MLP neurons of a small language model. Each row is named by its layer, matrix (gate and up: input weights) and neuron, and shows model dimensions 32-159. Each number is 128 + 32 x the weight over its row's rms, rounded and kept within 0 to 255. Numbers have three digits each. A neuron's up and down rows have the sign that makes its largest values positive.
Before each neuron's rows, "fires on" lists the tokens most often at its 100 highest values on Wikipedia text that the model never trained on. A number after a token or word is its count.

fires on: "er" 14, "as" 14, "ff" 13, " War" 9, "y" 8, "or" 8
L2.gate61:132182114108104181142081125194092136141133117132110106101160093150121109117195185139094118149114132079099124154149125068094127108134094169128038130116116145108119159106065115100102166151151136088119117066167037131111176097154124170170118154153130137172079111149127142126177185154157146110108107152165148108108119192099110180097097154111096107142166155061130155160121114160121121158170
L2.up61:147140104106123141136084108121114095104116084146180055129135149132130127137171178172106090125126180137155096148144144080138071145122179127172105094181078134171146131124096140176050142123137187143073134135147115135130081112135171162143199154142148116118103125157098142125132168153190170132108094113155146123119104140136101137029142110121128070165094114153112163163122217115129049132126

fires on: " " 19, "f" 18, "it" 14, " this" 11, "ect" 7
L2.gate81:161135109089136097096124103151116113123121116118131162167088115099160121138099130152107186165142127094100120064121164161145132102121172187107126151118108066207089197131211113198199186114122127139112168099173051142128124086087124099192174091076126112217125140030101094110107162113099141112115141154183132107144121099100117143099113099110132120163102118130159136105111119106137142140134
L2.up81:142121144141110182128149111162129044144072145053072122132162138122093109161103155060113154225153089165053103072152090138139123130139219152118185156117156134097105103130132121130118090091121130164166098162135090136177126098107169075139138152118181115175146134119137112124150124082032157156184129138170120116099125104079130142152185085183102130139151115124130181113098154122124102162082

fires on: "==" 27, "ed" 9, "an" 8, "m" 8
L2.gate310:134130163091109183124146109179130131079118176175074134173103115094086089093138143074134144053134196126114144128124075160163128105168187164037113132126143125125114101097131182154152159101156074140113107117068135137144147124098127125121106164151127166085174158202088172112153101153184124135134118149157119105092097129205141208096098201130113110112141138145134115121132142102189111099121
L2.up310:124146116180121159081170178165099134113113149110154114113138136112114143102180112126114140118142126116159159199115104112170113135102109151104130110132149167096160094159140126148147149097105113085123108141155117099188104145137161152164087138116084121129155050110158181189130158074110102121157123174156159106142118150214100216146127106137178106070170153068107080129204145146104125136166

fires on: " he" 77, " He" 11, "it" 4
L6.gate300:125095092131069131172113095161188166134125129083102113190149181067092116110148144156084158115141117083102166093171173120153098122097139136164125062130121160138110121179136089172135134127049135137115104109151111177182108148122096067092153158142059113113060177083124137138145057174107114107129139122162126146211112138119153147136158146070109130102147116155142154105110170180077159115067
L6.up300:083111120130074169170092150153135113188152116109126123111137095111172187098167149106116124208119135103080034163119072151113125147051178156111145110149163124130141179115136089085160184080102107119093114117113081124074129105154152120126120105154123102130092075122141118120113164057114137130152095086137161159147139074168137176115182077132126091153125118171153159127099110119101182117144

fires on: " act" 47, " Act" 15, "," 14, "et" 5, "lect" 5
L6.gate177:161118170137203099163204106094138147121140148127151044111190141148166104184074057151140114127116126139152131143093148103155136127108171165165150119124111144094072065080107106126097163184151129131108154143115098131114110067155092159109139164116145144135136143136073079161143121093139139082154108213155107149158085090151161092083146093126153137122128060172078135114125135154117147163157
L6.up177:120114128058114112139165122130131144112140116152108113103166095149066171125130138102099137132135135158123123120135144133135141134193105208160017088107136179116126114185149157097205099123078097105172110165074117095104148178105194145068137117140138119127113148174121134153121123149072148119201170133126132121122179120098135044094077122182116110195154109140147129067120090114116099126114

fires on: " writ" 20, " sing" 9, " act" 7, "lect" 6, "op" 6, " main" 6
L6.gate557:138071074135135093198138122108116076144094065141154106082127097129153073166153103103087109072114116153147150180160171114160169083079165160103132091236136153130132091133136074110126148167142181164107068157081142148109097160188136176130156152130171155053154087083118070119100158094056150105097093146128126095086127165093104090143129139131156162095100095144138098086125125101070128166151
L6.up557:098146154113137145068147138152125124170135118115154157107161142131106148066163153108103105135141150084130128153187149143161146095129136111115116102042172174130153128129069170136126182132117118139144167113140134179132139246136147168109048171114170111119095070140129128127159182104106131226129116118165116112143080141121157139118108115141133128154158057149123159077133110138111094154127

fires on: "er" 20, "oci" 15, "w" 12, "y" 9, "ivers" 8
L2.gate393:160132169050156128136126108138118140163136148148215138084159101150110218110149057136144148128144125137175084102103093144116126143124142078156158112157144134183123160112153128146149150192139117123090067132198133119152141107102121169152131118160089129079168083087120113125156123093084150154137095052104169148187145138144185118124125136151131070041128095080109159104067176172103121164097
L2.up393:156135144072094126102185067119100148141145154192112140126091130185078063131120081168152128138081109118171165104122130097123097070078149112103112164135148118107082178131025146067151139127125095148116087129174092105158115115128062200124135148128113104149216098108095127117146090133167109159104096157165178130164120087125143088168081134188124121125082162110146125108126113141128121109060

fires on: "er" 33, "," 22, "b" 7, "y" 7, "m" 5, "en" 5
L6.gate542:194134069047165129087114149168182077119101130171142088092220125164087183175113128136129117139100121127112100085109117083095143099131092156141094157123148167116124124169121095138117104153103167123124083103125139120121140152083142108097093142125163157130149111114134151084123136161155151111187118176144213133101173194061120134115120179139120115080088106140069069123073137163084088115109
L6.up542:116124155114109161133083134128180138169130151103227125141099116116110115108144076127124134134105152221127210114131147110080093093080082135120101125071129121187123165148156122153106177141143121131139082135124125090140134122098144141151201231132164135101099189113096108124173120123211112150147117130151156127120118137103048160102131193111132144146082128130128156208120121153138098075097

fires on: " |" 19, " medal" 18, " Total" 8, " football" 7, " third" 6
L6.gate61:145118081102155102131124135125093088126153083130166214092084096180112126075139125096096018133165154120116097132138163197120143105138161151117109101137152111187149118161113127152105130104159154196137064187130112137145083095163152090133126174116241119115113148123088120127114132145148131133127108158211068135097183122124115108131139124174105179129104101153121153123099122082141147150155
L6.up61:195111164115076173086095099127083116104106119108215169128111135092069176125175089107140139118121143131229132117099198099122115111119112097118092117125153135132134093107131106123159130103120129117164098167116138141129124150078167127102144136083125102158114219142137079110091085183142120112115155140132103116076150114118101184085076087174138104105082128152131153139134134121120108114077

fires on: "==" 50, " died" 7, "m" 7, "ography" 4, "ored" 4
L6.gate236:119149126096156175138198112125150178104104162110095150128122113095123101113158163129172176092131201128111085108112101136179133106104101091118143104150156092170153152188137123095168157109139082137145212136148125058094084101147108057129149143111105193076085109133151099133107121147158152119138077123179181110137128146121101162120078169142112119139115169188115098197123057106119204133114
L6.up236:163130110132122125131178116104116177141164148042141119107168105136178112195117116159080145105154140097191118158137155090156117146092187088154094138144129133166137131132092150121090193147114123126071183108142131188169159139109142136105073169187130136093102113077129153205109100108099142104143130100164175140175054124124130170147156193066140151123097189120079122163154157108127131106134